From a checkpoint of a small transformer trained on Wikipedia: no biases in attention or MLP, a variant of Adam for these matrices.
MLP neurons of a small language model. Each row is named by its layer, matrix (gate and up: input weights) and neuron, and shows model dimensions 144-335. Each number is 500 + 50 x the weight over its row's rms, rounded and kept within 0 to 999. Numbers have three digits each. A neuron's up and down rows have the sign that makes its largest values positive.
Before each neuron's rows, "fires after" lists the tokens most often just before its 100 highest values on Wikipedia text that the model never trained on. A number after a token or word is its count.

fires after: "\n" 36, "==" 18, "===" 14, " ===" 13, " ==" 12, "====" 4
L6.gate797:498479475497532525413535442521470486493527584453523447503513542529407555422509497500508595486520495448526543442473437449463527483520445487540586451447478528446522508463478535467494469530572507544618520526547500584524553489473443499565575513565471480502460456487468435439419517482456503536480497486536569445497479379465472457519413515619498510432508431483465432543579467517408541511512627452459553492459397488514514505518459550557576500549464437512563486414489471408519617516479533501489422489440480470396557565617503557439475401493487531524365494516396517398520549503445527573
L6.up797:439575528518493500505483470576526406460542441419495513503513505459474425441453461596553554520480485574496705392504400493453534533538541467577591466504449463450507480529589545432586473395503457543559466472505573501448486468590487460491544466561537546474455550513577520544500475498477635613429457517520530457566520418526361442517506478552497545514514483448489517547474535458554521524573656475540472482488477535481518517506423562488575545553537547515565458512523491425547513479465497517505463495481555543550537554588543533583513435525449422478476512488512483503462588500452485468

fires after: " |" 49, "A" 6, " L" 6, " A" 5, " Final" 4, "ult" 4
L10.gate724:442515486525440519545525416430422527580445495417501514535552545495407384493533539421471447438468492485515558462519549473517549435433496563488424473472439559501500430539483504532421521564501470521427491508528567528460518538457462571537468565458480494426537497486573455506449530550500561527528577422496573537508572511542497629478513580546496524498490423458487452494496461456486485538460528458463488517564507566457495495502480521498565469516476571458533604503509426584543577418456530543601543569567495496481488481500456443434470520484562469535488473529547414580497466447508506422
L10.up724:585513502415454499486433453637447579527547481514605468558410548603400548477565461475475561516484389526485488511535442392539464496525513515537592440536485466499486416428485455519517523431453504390541517455532451530412499487585516570574487462538444384437557428519530516490497565541505451444524488532483568441437571515505469518464533492532494463431486540599504418450491545540410492457493489421463455544540545441527559487647562521475487516495490503490500475421506462554440494549535536488449450573509503484549492549503518506549461483530547513548556547615561514541587503520526525499

fires after: " p" 32, "p" 7, " P" 7, " per" 7, "ph" 4
L8.gate694:502519596569501497437445420448564525503552452552472562519514500441464474612459559537488575562502441496460493499485507541511465467459490439392495560512394429527501521480496558389534506501510514539576492537497473473450488481439543522510538477471478468534561511505593546518492456428464510448526395531510552630460564479582445514504423500442452419494500461432478548579469506542546548472487605513446420534485541428453530431525488425594453543542531531470497602430512397511561610499513576497662657481514524509509595572445470511516528522490451532490448543386500439493415504602434515576
L8.up694:526544487477478445483514534517559461479468530526566431516535567533542431478477490506477530568483525530516585529525467555460386601505480477582529545487373426555487459574453482458443529491449518484518530441375540528370526504566520477598642477486516539481479505520529500514528522506407472498577451540489465473420533385482452516472513474428429476491525484534420477538472512550507488388513456532489580581531485551538454588445504444533472483519551461459543497441489466561481477460493520551476524457504445492574514465538475540427556499501383429582490504436527533442534497400561466429

fires after: " |" 71, ";" 4
L6.gate355:393496567492432508462527510425486581504570596506452457478473445542380482498480469484472448485557443532571442577500444459447459529462562421447508485474495386545505530496546489536496520458483456560471504518445463484543449499553394567493486603492425493370574433483446530609521507531450493480527572535475515446431513616503623569520511492469498505442488533495572564469541523507423573528548489427462442517479554576533506459540522469519570568476506434522511576531476504587494518430540496537493506480489511558506487492461561475491492541462486544463496534550464495545493556461444535448
L6.up355:447486561488528481399506474504444548453536586474520548518438434507461496435518510612443466472562462510497468514529441450555563503539542462479566402500560530503547510498472472496576462459425521459517565546405487414602506483527381553493560506447497532448482565464471454481454553512551415464422459445588466537510496539566557500394495456531508547390496553485648482455431501513461475480571523464552529568531523527606435487486453551442539577523454411524429425539452593496475327463493496483473464506484426422451540545617423514533503458485456566492545497536480518466560542469487487473

fires after: " N" 37, " K" 11, " I" 10, "N" 9, " W" 8, "I" 4
L10.gate86:494631467473493536577486516439459597489439461542400509558600543500480560483534532478564492382527526524405498508433454449428402483508520507523510420495446529562466481483491513511474594492553488484473541525526363485428613473495433485569408465439487526447502522418430454520502532396527481489520483581482565508487490500524575487527419430467431471547495511471572510595532596482597530578467575464452580475506515454503618472433537523493559539427507473507474527406485494487447460424483519540519497573583520503438525564487447455529462537482549489435478421433478537505413572540564496484
L10.up86:474423457554618443579492472501451666491552495525539503529433469526472494577589576446527432518516480558454538578418497447408440559531528550473446477480544496451531533469465568471471530473451596550500578533587429452506586550444516467501523437394468531513567539513426510461482428527577532436535473497548540480506525410528546470558441562513445535510495453517539496476493534555519498461482540459558547500492494469544483370486518491461504519560590599547534435435517481577590527432436572535607522616536549422454559500469570422546521442535516515552482536429519529494425464532509542564

fires after: " s" 16, " un" 13, " w" 12, " I" 6, "I" 5, " not" 5
L8.gate283:477569467498524672603417543485473544584475513673533576482459596543559515443498614505494483428544425514458531498512498551449449487561515373573439447560508474408533497456476559434530561453472488434527578489462456464487453401547457500468439556506537435388569579510529561524466422494435467457481533407585588500409561604447559488502474433519499577448441533445388481499482510458479463554430548520499584566512408424488553383487483443405550587500530522456510495469521485437489478496462466469446490478466448480432504515476475404391441473596522503517505545490540503536530436480503461493
L8.up283:450456426499556545543423533512482570505466527535535474477531453632485470552489507451485544467414424538494480604563497584448449547463377478571465493508494563431428493432515579486486504498473503355536514422434556484476521453470459477451508466453490564559514574547488500545445460483497484474451460405550510607409485491534587496551436564499519489529549563511449434425551558468568530495438500492483424619593485487473397499564480479532499560518483544564443528479515507495505393501462517518440476517464437520457488513446565502449436506564603572390473571474456533546542474459540522476

fires after: " |" 42, "–" 10, " —" 10, " 1" 5, " 0" 5
L4.gate757:427505493520519444479395431491474554552444538455527600474535471525490537546495530575497593543526448483493507494473548508546444573454551486535626525472494392539602513518482513449460548547435544464521451468538470445457529507427507489431470507481543473529551640526513423501407494509493550459531538409450520619471511550539471574503484470502536495530496515425499512461511523495518557421514487542412472574420507491529491506537374447489513522521488546516595477519540500528490472545452485476490412377513443560517416522529473531411453507419531585520523551518444440471447520440516545500
L4.up757:525481516517597478434507498424524563558639592488465508466479519504529466522545508473454599499449512471521554502477521483537521506479577511555516494554577498540497431476515472372493561529453482573503530502438473523497490511479466485484560487529414453441494522512509440499455451553533539426432465544508475563405533532514515555586479481475488574431535481437477459546558430529459546594504408500552463537477438429540506442356542532489524494513610621591509431494521478509473491400350494442498461498445480446496495599510502503524431500479514500527474466420540501516505466429608467462

fires after: " I" 26, " And" 13, "I" 8, "ann" 4
L9.gate254:464528522539467399566510479511504581547502443457515421553519619515399502417521549477518486437449510485425482572396524380488554496507527633553483389528516489461603485538518516426469482541463533526545460488526514541476467477444485453535536518482532430507524561517514469502400528530465562445555499585538533498463509631488573508556515487503456564510488471387489533526427485501494498546499570413388396485494502508571506463501486462589530570443515478428571495435514572525501591554468547519554454583556477456529482449507492482471546532529500519412454446484513491460456564519445481499
L9.up254:448385491564486484584621486504463556587520513543471466487514541496585405549530518504561548478528456587446573528494525493456449468467520442424460445489456457501495499547408485452561509494574523475484493448471421331492550604460460514476464544525443513499499610559610528551478508518498470498428518462560620525601619535495539476456565429499476500503603505496504611472489553540476555585487423491467544489551500430524534430502406380541521517586553410506562485541517517469509366563459566565437496525494515497392488494519505480467537458467535531518436491509389569555522425467534519474

fires after: " c" 27, "C" 14, " C" 10, " of" 6, "-" 5, " |" 4
L10.gate898:476572604546509476611488453436498500518559532519503497487629469540489495610559448558518566384512560486569531483478517451550489427521411536471583525377522442451511458507495548506517544520483363500399504445536469543505550435562488463529510500509531506459557543388457518563458466508462461375496594479505509492491502542528484519472465561403482533567442519618413458558562524462457459542491569539451541531570492474519660528532522361414500559538444505533549513447570549580449528449455508582572467526453462483472478614523528488518528520550504548472436515498489566442475483494474606566
L10.up898:541430396521572546535471419600485517488483449441563415512523512567471519515371538502394485406474478555583486480423460483428359413535565405592531515558539501519530520440507464488486512550511448552562480525525573563566484512528506482487556598492535507526511542439383482500564538569528422575506456482488454493490524565467494481534526572498559396599481416498501535486560559488438573480551437517581420522444453616566575568530466489543396408485436649411392443480495505521512572493539441549610497562572461447409572560522421438477443531585548450460553499589557412463572485494576481512

fires after: " p" 29, " c" 17, " P" 12, "ro" 8, " equ" 8
L8.gate432:499593587497507427543509494430543471485528443480581527384524469545513535503522517502572547482550394549559557507515551515517459500497508529519418333553460526422544559436581397376484522499523482481553472462500529515483540563421560533529588535431548448582511546480562439504466530554493533468591450450424460470460419507563522539449376616451508531512471526472406425527494452503553460395491499486470508521513478410462465563471520485537428427488439469531520569509490509516475552495470542546525485548538491540537523515413444581528491474451476454491520570393448553501442513523424510512
L8.up432:489446495484468460511512489510504504516478435516549533561523586561451514608540513440463619469463537452524500490566495506487497591513522492603489535554535541566507517486523461433542524529486487456443536511510502560482567481590545545498585450556507602529544513465399398565404543454530544518477494494451486422479508526547381483576504477455459563461523482603548462497444520501528492530570353382481623464446490481490445533531457500524425515517428510565500509477494480458532549456473554483564478518503575409439516510516483514500569472459459573433553445470484436474448499520468542536

fires after: " ex" 14, " cont" 11, " Ex" 9, " pl" 9, " Comp" 5, " comm" 4
L8.gate610:459453481493443580526508535441514568551475523463523429589407518468516446469547574540529550467562489466620516516482480451613496483523447476510523500483486443560576450502560488457511494506534512437473569440487461490437529498521460506453448539522456562449564561450449565469516507523419539563450572519523465484520635520469649499388515505461491549464474498480498533435517494508513551430542467381429557521412512517533622567487516530516459574494451515566442465487544407518498441509546549454527499537438501563505526417475519482525527427462538561481476545468449490430462491551535498379
L8.up610:486445526496421495511519528532463551434528572557519500489560531507464532483356538474567543534533528468501437480550566563551450413477488406548503612540509545497487594543498548595422583494498554508475469520532564497565463520482437450495527605435484540552442506519515479488527419501470524531508510509490439469578401449446442463562492370443533489543604498569459444497482628551454531438496438473593374449511562468552578479536464532400428463514470391511396525485503549592537501488491484532545516501502496466586478451566502416495510543422557616495598459445541468458454570446528551512

fires after: " P" 16, " g" 10, "ap" 9, " G" 9, "P" 7, " St" 5
L8.gate154:438521408463436475494534429515498540506468552500556467486487485597440557465563565396424504500477627533602488461506550431471489515585555490428561429497546505543510432450516474539517569452465493507549455460511559484489486467548443495596565486597542567553486553459420537499427580501517639551529435448490508479528518576558447500510500492499397449497510420495470387599566503557575451419478433447483521519551618461560482523454477589486608482442432457463498513452539489542461458433503503565568489495500496599510497508564477551547493544468540483545425440501480459507345454542505512510
L8.up154:438478571585463563450586446512562501535616547514459647473522554456542539492457475515484558478455568446485492476517473560543480539476514489509579355458479429558545596477480566585445541395514526506497538504589445559512531418599527474492571540581551495592465506584551461425489483452480547514479571571497473535498513476521491529507543564418436574582501489412529433515436483498546438533461520447434528427477445377452570486502480545529468453479457414527639511471572560460551599490465482544467509535587543514533438461448501529636499426496462476539528576536463493546539423533494514544

fires after: " /" 14, " a" 13, "-" 12, " (" 11, " an" 5, " D" 4
L7.gate229:575609441509542499475499437463556546485554476551498463531509477531404440514495514479491429475534538480525481477429434524461495532463472505561525448547567424512510431574529450406511593498383507497465532477641579478500574483497544421526488494444434432513528486431332471591490499562473469513417425462513551467504557527552542472510417462439462581513474486449414521413470535522569487520375511555500503451498480418527492543502517539544593476512446533502540494483545481456574530456585458556519416512537503437486540464509561431401476515445467425520545458499480476561461432436487555527
L7.up229:546578541451574491533571485477438558470554538543503495473650442539504503514507478458459514480459511518603528524529499491416465472501463588483571483507696463494436484590638424480551459556469426443406535469529525499484496514477536486431527431495506529516481432555440531486434500462519485452392456486489510455510638452563476532571415496430423474533477506412450568560581534501496526455481533550495540445609573409484576540549540478519555519587435610522494454503487422489445547395480504528512448347440561435510429541483531443442437571437506421533534545514561478482560468450433522545

fires after: " C" 28, " c" 15, " n" 9, "C" 9, " Final" 5
L8.gate190:496525504454529421546498449477463545523492506502467358495539564420453528594591479627384543457569492450503609534499525460438487507466526429450510534526505512447607473463527548518475536472474573494499496443508501453458472442517472630493504570605542380524564417525638444431408518521555495510475512487527513520517517488448511535504488495533439532557512502470559467479586503508539504461530528548565467481471517492503493505530521465508598430532423548479568545476621482529505475560451529459545497502516549496462450511515534515546559500510505452574548491432534485401529514496524583451
L8.up190:483525546489560563604537523505446530565485461516439474521451469486550530511516529501486524432496598533590426463511492444438370504595518478493507456433474542463444460457561481488443567497508470501510524498481390528431430571449547448530509510556478492541569477464479616508495525480533440467507544538552463423515533520443495554475519536383574532588393506470554575581462558536483445410436478559501532441539548462487605567515475513406496485477406536540424568443488543525507620530504483536531454509459333473448559484537479529514403544507544429492531633543523469503451529485481535534

fires after: "-" 31, " (" 17, " P" 10, " G" 4, " p" 4
L9.gate803:491597577473428445462441412475445535563496498549506540475572526477549462546427527550587571509559507509506594521436518485473556467541525475486473548540486550552506496539575435461587522473421460488520553534421566497483570495559471459492538442602523459586516489485408489509457535473471485451470508504461594540483495479540446481550455501446456467550508485362413566483467440558523439465430421483487559522547522452565533540526524445484523566488537483580619522515614473520447523523511527555572463499456456592525445556476475556511513588452480455447422378445487532507463443522583504500
L9.up803:520477549411412499506523505563481517449620435544586540517569486526525465393455557565490447570481502537581483488548481561477578531402497558542492489529557468503490419503524433466514519475528469440473504440530586603538494451465500615460520536489487425505519560574483516600563526432500513483566633493515545509517523407476439447542451512428578497558481567472515419539449544472484449536444446466483435583561577496464557495542457531525462496432529535531630603528458444450517551500520520505484463492536515508468500504508481550557486367474518441391511560485553584553549454393433468570

fires after: "-" 13, " \"" 11, " (" 11, " c" 8, " f" 5, "lo" 5
L6.gate158:451445486589502488478441467505511443580529408484519513579593494493443397545536498621439615598504405465519549497526566528509578485357460519551523547486508553495470606550506545351459540599518427499509523524517493553494508461469538585476570461505536556513535558456441508484524506521523544443524512514522531443513536511482462493505485519521487501512517506447478484454505403544528601445500440527496439540582493528552511496477400444500515494463532442422562487597541537571459446505504517578448377512495453576512450516596529466562490669538539475385405533527520513453561365538503487532
L6.up158:541539454509578415450477450458552529597603495609538545476472483561476558431495474447442515492534532470653519505458565561436522482447568480489569464632540462550549453582471490407495508437447510486559585517538532493473497547373556550508499509502437490540524477461466549494429453514449472481518502449441514520506551496503567557467507504423507525470414500604507476511538529489548525456517538456504576543477475433543498447459517526618504521536486552520564502482446480502449548534543502530519557558465601606551538507462494447619489477399491435521543411503533492528510509514484502505

fires after: " M" 15, " m" 14, " B" 11, " T" 6, " t" 6
L10.gate321:391488451509600436462492427412492510614539470564455478533529592503500474594548519571533537580507525434481455563461470523448409485435528494512560370469524510540495489391424499410534581426455499487555505472624468507488506536554501419585438534443482441435538481517485466555498572574430458469532549440471545465519509505503536508495480575447525509526566421458505435501483574494445561507430513494547443456474509455497535511486520534518498506582583488449446540588558406456547565412497460519539478603494496495594432542540508510561501474490540471538418455568575594353403511434488525485
L10.up321:447459579491481497401506435473487492475541608486540512463454472491404464440504417600445452526566485495458476610506450476495484423444576506534589550530522417464415537460472570479499473497533471460481499499422509588439527458482579438495516495563552521513528470549467541481495511534563552480498519565582407498590535509455575537461440573414477469451431475580383524464476525481499507485560548512487500540548486532529561464561566469539556495549578426435517512533530534467524517533492475480465545529419530524422581435534508601460477471519523601587510532494485590508581526513556531422

fires after: " D" 41, " J" 10, " d" 9, " R" 5, " L" 5
L10.gate764:452565423499488518503542577489497520427552547438468451529502533461425420514541549451463509462481444481580529456540538543500480526457485425555478432495431418505513440585487411422563575473480491461508421546462437452513570476522453480558521485443621379512488455441447475571594566551401529518469463480433504569485548517519577481441403419478553537545535564539524537564474539490515472504503578492492502486485514519488501517505566484499575428541521526496580522504580466457502577406513551486421433574485451509452532646504468436480578494496557531480504549385579486477552523457530479490
L10.up764:475424463484526491517375495560513480545476532543488461508498568568407500387517492511503504462568561528518458610467556522558490519498452422516495468464549411560482549482455431464403506418518599509522546554475527555401549508471505438540570566453393492515492347482454485528436459420530472514533508513490486605591532487372524417502543497472549521432531528470444428564566432561565445621462567484457466394497488467514561446394468530488625542467544541511496571506473444506482519430496567583511512534496489385500396480557476514522499541488562422502496511529520484541484429523485508571

fires after: " |" 67, "\n" 6
L8.gate588:566513518567523544533522457565462581480532576473498480524561601558433558562469513608442557507527485435577571522529462454459429417516481479538524488521521491505430525589435443581467483470402485470455484450579539506494481492466525543488494594483457511534478505472512527466471496402477493555508562416489544437417490533587622518482439516531422498475472532545465523489537554465455428514630460510493547521429397435554474560471493459492611483472554535517429445498479443457488535539463529551468476488485490444457560480565519524563444541505544452536425491518485512461496565462516581432
L8.up588:647511494534545429528526461451517524542503432480510530568653538527454470462487578467532475518485463579520483493555520447455451596471459505511472448495472464477506539561493497404439444526394545559493488510424459559545499502417574496644459537441537564538466507504474469425410471456516568553569453528507536501483599520537525537520447599426467466389481460508554451484480600493352482528482553461546443426435528543535626507413403538439434524449476487452485440529533444539542469525447538439486524577594516402475591595522454492515467479523539458444476452555428567439544592436454515545

fires after: " M" 12, " t" 10, " T" 9, "em" 9, "M" 7, "im" 5
L8.gate633:539486579565430505513459508427499436490554471481460488487512555531484492513407560508490484487505556504506483576418414466458437441411511519530515504397441482511498501471489564462503594499515387528466439438580473492406628527474590438553552507457481507505528578482518488486516487579475466479473573521535541476445557448543523606457493534480547509491496449512508535515440455374461541555534420470509395487470520483600538532522446389566458478463597446472466536566498438494498552495559473547500644478395517564528434428399540515517500366528447473459490556485455575446453444511522574481
L8.up633:487462553524537501493556476457460551510542569573490502514593501485449415543500533411454515501477445534551420605483550504433533502470571527560442498522438527446551452503578511555556553444510428491473477401487569522420519510529480530501450526417509494594569517515458424499463535504424540447446506498501579460512532563498507569444510527542536476459529536513493473529527604436373526491442475501559497537354546504535489525551469478509509508578533520443507523500513560419522618535534548509452531615458542564547503447483601513437648437547491431433503489470453544510519410484452584459

fires after: "\n" 48, "==" 8
L6.gate1015:548518625441501466643516514496526391505534554538548486477546625541494490454555496451510537525488553514538557441389474457506547447498489450466544426455523544426471507555514550445561394543463483461484523508448460481501423499589513474531489559402479469465557476521448473494407559433523598602508549488482510397477478443493507575423451589566321524477528460464512462512508510457489568517529456476479586471521472595615574512501513460435580471531433487487517474573485542490500485473399533529488463421429509434429506536520465515520505513507475565444443462509437490545520535557468530504
L6.up1015:558545515458606555502482530548529595546486484503505620502584572463463542509553482487492455531508525461514467425502484538493507489444478528510550485521459541515462504496539496414487520579467434471522473486377497497443455418463493537526528494536522459538479509427423480497387565496431554599489490540607509476578420493570475466475448545521471493487609456531531442462540565475457531513461657437503507493575443605603526503536503398454560484496498529532527443494513455579450465429374472579478483531511505482526452455495476458504527433466544516593464531529486521577472545527531592496

fires after: " |" 25, " to" 10, " a" 8, "e" 5, ";" 5
L8.gate183:476564500468519583518481470560434517487538523512565527442580430537499469586527564491455608457441457569435518474493464486493489493468583451501502563522547552534468483505518498545454500492390439469397522448490496432517528526434529417466501500500452564517582508467396428500436534418481451462504489382437506484480546511524504560542399517447425543498468529472572516498561472524535548486419513459573447368441625455516535513496467529450606540629465576504534448539485434554471626504528540489483441488450612465437457514479540515436487514531510412493553528545459489464471509523421543512
L8.up183:481575493518552454488560411534494519431520514512526519493595503499514567442571603565499541499420423492429556474384458404401475399503525548525569411452513555529544455502451499480537571524362507513353587422452451457557502460548520482527525512553456558520590554524434488565414513449492502433424512441521581487472553497527522509536430516511471580548445514480503528526488545484482540431566431488565396551524507461466522509566584499470572521541504586475514501505529475488524440504519425510558512479435475422481513596541560456502467450427503482405490488534495468439471516503483488538

fires after: " p" 44, " P" 24, "P" 4
L9.gate281:478500545517469545454410503518498543532528504519440534532536512492452347486467558443409589472463518477438574473476547467438559483549572519544570470484451444544580561519555513529554546456540533502541452476504529459487562407533502509548593509484433520468540482464452521421519460488450564410487422507560603543443486526508567487507480479428461543563625521568494430508409503393459495589444482503509531488463589451513540512537441447476473506518513490443538486492482458506525411468513528523548610547502551458487568611628428450476464437467421516492422413470507519480369492518583514515
L9.up281:435400550553468516423550547477508499525498523426439459433567458462519450594439540521506536475444527471520498542565487590407500407480568447492544532514487468478489445567535464455562551522445562519565472505541438568459473554522569451513593590439404432498493515420493600514439503538518524434521446517470524528488460504492517501579477499421590534558509566475488479430403444514593566503539472561429519485514597526528509539505566499520469455472465545492492418519475493520452421476506505498508581490569517579558582485448533500568576418531483556570484497466503413489447594506501572543

fires after: " S" 15, " Az" 11, " F" 10, " " 9, " sup" 8, " Gu" 8
L7.gate827:461458511505468516484414462572497481438573476497485494513492566548589463541505473506531447453443517512554431510477513452550439494470453523557620474445471448629505446444441437471497574403392463583480535518543515509416513398522544454397491562439464415399606453567548497490478501593476502476515464497514499624488485508586538437535480525496491428480570486446638508574451591452474509420485517578511489492547479511512431531477589489536506573612560446554563480536543466450505491500456599591490585561501472458530457489454529510538537429508574470500523505486620468520459462356456484497
L7.up827:492552476478407454490476515510478471479567463519493556523467529485449413606424533524558559411490442564524449577519599573504486512547440542643556487426498526557557554516430464459458576513566500437418422492386521499399534482559489537557485520376479535509537568528554495588561453522480498501503514513481530429515562482615439471539467482489595581429606544520423513507557488478588491486503508423461524479405560450493569499578410509531520565473494430470536395472539486535493333487526549503595490493522461450430467491463500545480474471490481435554633466434547532484461572444458616522

fires after: " c" 39, "uc" 9, "oup" 5, "ou" 5, "C" 5
L8.gate865:536436497391562520445530525492566441482632496569498448454497463461483414551493537451466521455501534559422562532585635456410526472409472445467487448514545509500515529467493496554420486491466489471487519514437489466566489532480506469476572466544553572411529453512479484485456546612491529520474501418441523535476439474526377496417473548504491533493523587608510594426554503494451460515496421484604449446544510449538630487591486506523423503618477523563500417487444508544466516484374628447603529536457493538427470611475512503557502490537527499561468476499482480470512528511519451463
L8.up865:463504510517440478526428475439478447572383513514566419455528542531486438590469539443541507425517567540440592520508513497545442431565570467558556390442560548427487466483488554480509500476419465533484504483565504500488478529530501459555493476579561421475595587524551560509530515506492472551470547505517489518496402516488387529514582512483564471531529503430464527492544527501559544445496512516556615614469467598576506410518531451469430447622454427463403484480461515564536506512480486426549471491555494510518487518497473519549504498481549421401447540493467486521517574521489446515

fires after: " (" 33, " \"" 31, "\n" 13, " “" 7, "/" 4, "==" 4
L6.gate190:440480568531513544503527407554503452588614485523499475487468588475488497420515465482533507518538480527555530449471511550506495529560530483553598478467502477524602453547558429536539517550504439646524621410558543454583619513454536500593488522463548503467524473526536539450466410495469559519573455518498592482540536482511527507505513399547433461486478473444503547663455417527480469579456592525576509502498428563454493542561555473493486525531597511495602387508536486428630481494504504471455484569506578486496543563525528523573537472493456459529477495555556589556493429353392513620
L6.up190:555504547580482415554530449550507452578565460564468531553565513389534387477471469518506535586528439540567531505448514540470483489484503478529534484550576573527495558449509474496516421479542490549508529403508500518617520568442472571502575529449477510632514563471511479567538473480417540561478487442536556492495553479547583433527516460564434494388519501542492456553521485454494528498410554483506469524522464511483524536495500467491543523519549487449518505489530521478527394501528500541466494625468554550526522608550431510549417521566466462460417487530520470535518428448435525553

fires after: " 0" 27, " 1" 21, " as" 9, " 4" 4
L8.gate49:510427476483508499542374445599472531448452479550540557506406473457450547493543467512503521515482460452470570520480506535549395531559588437476518487546555403557519555433520414521470584597506491586561394475439431517580593437473400518467459571511555482578516504521434585500450541460495481436487519525546500470525491540543627483582433477482454522530541526550401469507501449563491474483521471458501528485544547487546499459410500548515501525522605475425553512460515513466429456458523459473489441525454573414516457472528523489514442495445488470470465503484433562472474566393517578542
L8.up49:543509551552480431564483543490510530492557500492476451526441543457533538432477555458484480495504544429605473608617437563529571441475475560438455461437540583496543405479424407491506619451464600515472514518555565435460467539546472458488471498560407451533487504456465518521515513544485514483456433515440483547434578436467493499598539525508503481508583511488614514492516560502528475435571474572526476434467443472479482461497465448543480589609546539538448545545480512566541472489588421414480498595548438477505529423555513453489473485560470603497550554550549501389508545390570422523

fires after: " M" 39, "M" 15, " T" 5, " C" 4, " F" 4
L10.gate52:449521535501493484480456533424466513429502551479536543528409535448548528466506533504490487527460513522450466514560493525475542527511488463504505542466442458598509474501528509536509516422553422589516487567517527506428539525597450468526493561485509560407476463517519469469426436529465475508569504520477467517601540457555526496526380526395557476472503434428597542578439539541470480568501470437388534436468502542467480499438480426470505548508549436551477541519547471570456423353561559472484595455488594394478422541509555436525530505390558512549426518602481512464467432442459525483
L10.up52:474511563572396574561578386477476487466508540563422516494496487577552459506465527482564560553512442445500414479561458497511423554410504480551483513405580479476519486509448508462477508577457518473495493395514596422480587477548514510610463498452479479557560469438482508569536496500484519523446404515498521586453505444570489527549504524492537529518477476486482421510502593442478418535467525494497481479449494449547530570383554426568514464487433487495567482504441436483554523477498525601542487593513470426520452422397515458579548415494534422566510561407496539536499553513568561549

fires after: " the" 16, " a" 13, " The" 11, " an" 11
L6.gate496:497460479512549445393498415517421507514502460541594452486529561522431501519460605492537556524407505473583529582531541495462433505476510502443558508637500557536500468539477464413481553546539491394593525536535366469494486501486501476474535431503501515466461544563504472557490510442548485501577518518528612497404520565501507548531545513536514523434350500493495458497523447457517411629484401435380487462471574526493450481535467539507608497439554510543505548482558558543532435502502559474523366482496475554514485543438618567539484612533490489506505520567623516553554492467437535607
L6.up496:538404516471489481450504540419501538490434476485479430523536539399543443541579499395470545530455537508490482477525455476579445477487499503507508506471475588543502491548628506464488525457570442502618552525514444573504539521526442507423465501514437566442481471527448524397512520480559456514539564543532429514415553596510479533469528488484570444504417533434574488467499491514567562552553554482525545498458478551509491514489415506567572527515522491526570520479529391476576490544504458505493424499576507426516480450492424539614465538498513564437479465550522521543587510499500496553

fires after: " |" 62, " 0" 18, " 1" 5, " 2" 4
L7.gate184:539505429467511493575492452458397518516580526529536446509511596517505468447526547542407504416565501498483487441380452435499514517391523519573461488527527528556483515538476471404542520587446475460470505468474480466542566433470557510524495549551600434532472470509462513616452426560545521387488494554505479485482464538591507581559423498565531510495449425550473404577570562532550506466571428442434496555402510541541428518593550559432526514487483555544511545525420423506560428470555527545468424531460477490529430500495513499542516534450573521536485559548505390418435582481502511522
L7.up184:515525524534493411567501519518466541485503552503548450414543478467515502424535529401548515397530538500525542482548469507522486524595450607488438520466429507452539573514512460469414564565483460507504488535452486468469493539476481514488502509411396420469462522505525498541522526467574406536390404401528488525449447503487558465557539530460549463494407538542514511461562536536432489495575505548418454480428493493547414503477580577422534451505431414456489524540433528510502569570599528421536460501569458423560536520523470506476595491445576530436512454446471423528414513565601479573

fires after: " the" 23, " The" 22, " po" 9, "The" 8
L10.gate943:536531461599464477454397433601447497506576501540496519489619521500432506536513450534469516502518440494511464594421514488471520479544559459487550484541423588558559528492487595531446582471381496509496519425522514487575498553491565542524525581471568491526499587455498415389503512469492551529537476396557590564478522452473512538521490466441508558493550426441513508534537474430557515481488413526475563524537590582452443546505513434464569466575537457511613547490538500543528431446471638497475497391503396515447513564491488498591505481354482477542459518496580540435458491536534512564
L10.up943:445494579559478520445545420569465473489488451481510505476438435497544489541579575493507455475518512388509451495465472539524483476477467392436536583516446500555488503573544572530507495470480556540430514457557480487491521522522481571501440417535467523553569507488516560446502549475464586445540511534489511570533429471385523513504549414426496562527484604480562609517639443500464534549542556443515429478465545541463459639473469473514504496496634504461508498512541569512497467488433583511419429465544478460544592563524459475532398506487531480469531420466462488533565596449407459501

fires after: "\n" 23, " The" 13, " the" 12, " |" 11, "The" 8, "," 7
L8.gate159:502512577523423408506570444523496542475543493498523416524569516476434491513492496448497443644528457619460503571553510464376491508546432587471472515469553473501514565552553548477471522489501482494545437423536619598519518502524433517439571374481458537416510490570489454542448568459419460477419478538474568500460504510493497521494523468555388488505544480489512466537503478447422517465526465506528481523425421663483468488498508518498455469450551575525545420602546479467534531468520562412552451396452432537451472551503569530495533506494533455523496504483517569570506481523507489486
L8.up159:523446451516468457418473521487522531503608539583507459586488460463431449502555478507543463473615539501575611542497507580450450507513539620553614507528503515434520641457519487508513499452500615506512544527519430456433501505624492529409459529519541567451464393505507454548485515488510559515511463496435494607470514549541481431510494506606453491407522465547530601472501467448465476457541470491490574414457455486560517469503511519480545550503547460698525416577502519525604364449532480466511559481484536434545577482604510488588491533449509555462635447434488571508460525495531474514